Weights of a small GPT-style language model, trained from scratch on English Wikipedia.
Size: 21 layers, width 192, 12 heads of 32, MLP 768 tanh GELU, vocabulary 2048, 13M parameters.
Architecture: LayerNorm before each block, learned positions, biases, tied embeddings.
Training: a variant of Adam for these matrices, 596M tokens, 4547 steps.
MLP neurons of a small language model. Each row is named by its layer, matrix (down: output weights) and neuron, and shows model dimensions 64-127. Each number is 50 + 10 x the weight over its row's rms, rounded and kept within 0 to 99.
Before each neuron's rows, "fires before" lists the tokens most often just after its 100 highest values on Wikipedia text that the model never trained on.

fires before: "ed", "mate", "s", "id", ":"
L17.down528:45 38 51 51 58 51 37 34 68 58 62 34 46 55 47 62 54 66 65 36 54 55 57 34 65 44 47 36 65 57 45 64 56 46 66 53 74 40 36 55 39 32 56 64 44 50 46 31 53 55 43 62 51 55 62 56 53 47 49 39 45 68 70 48

fires before: " States", " Kingdom", "man", "mon"
L7.down381:64 54 51 40 52 38 50 49 53 38 47 52 49 47 46 49 55 42 53 58 63 49 43 57 48 34 23 40 62 41 47 43 56 49 52 50 65 65 49 50 43 28 42 46 56 36 36 56 55 32 51 61 46 57 63 59 44 34 46 56 49 53 40 44

fires before: "us", "er", "on", "y", "b", "ia"
L8.down327:53 53 47 47 38 46 36 39 38 54 47 67 48 48 50 55 59 41 36 52 43 59 60 53 56 53 38 48 44 56 35 53 50 66 52 47 49 20 55 36 61 52 59 46 35 44 51 58 52 55 52 51 61 58 41 50 53 69 46 68 57 68 59 58

fires before: "y", "age", "er", " of", "ic", " –"
L18.down702:66 52 56 74 49 45 59 39 33 47 48 53 45 45 58 62 48 66 63 50 54 64 62 54 40 47 37 58 46 62 55 45 38 67 52 56 42 46 46 72 64 62 52 61 39 59 58 47 48 42 57 50 71 50 64 65 44 65 41 41 74 46 55 49

fires before: "s", "ric", " of", "ron", "iv", "ic"
L13.down538:71 68 54 33 47 50 60 52 55 45 47 38 41 70 52 48 54 27 65 54 60 65 42 86 70 57 55 64 33 54 40 40 39 38 54 42 50 57 46 48 48 45 50 61 40 47 50 65 56 52 59 57 76 46 33 45 40 55 47 55 60 63 41 58

fires before: "ed", "er", "tion", "t", "s", "e"
L16.down7:59 62 58 60 55 54 62 44 44 46 49 43 42 55 44 42 42 40 42 59 27 48 40 60 51 83 52 51 27 49 46 31 61 48 51 48 58 52 50 65 49 57 40 53 58 61 37 54 39 53 36 38 51 62 45 71 55 43 61 59 39 51 47 56

fires before: " |", "lic", "e", "z", "et"
L11.down375:52 69 38 60 68 46 58 51 50 41 58 45 40 45 67 44 37 68 65 70 62 39 44 73 45 50 39 67 60 28 53 44 44 70 49 47 62 65 52 31 48 47 33 40 42 69 49 48 73 55 42 45 56 35 38 54 53 43 52 41 56 45 52 38

fires before: "s", " 19", "ll", "t", "m"
L4.down129:49 48 33 50 48 40 44 34 43 49 46 49 39 34 47 70 70 33 58 64 58 46 37 44 51 47 57 63 44 53 40 42 34 48 46 57 52 52 53 37 47 66 57 62 34 40 60 51 65 40 52 52 49 58 26 45 58 33 71 53 50 33 52 44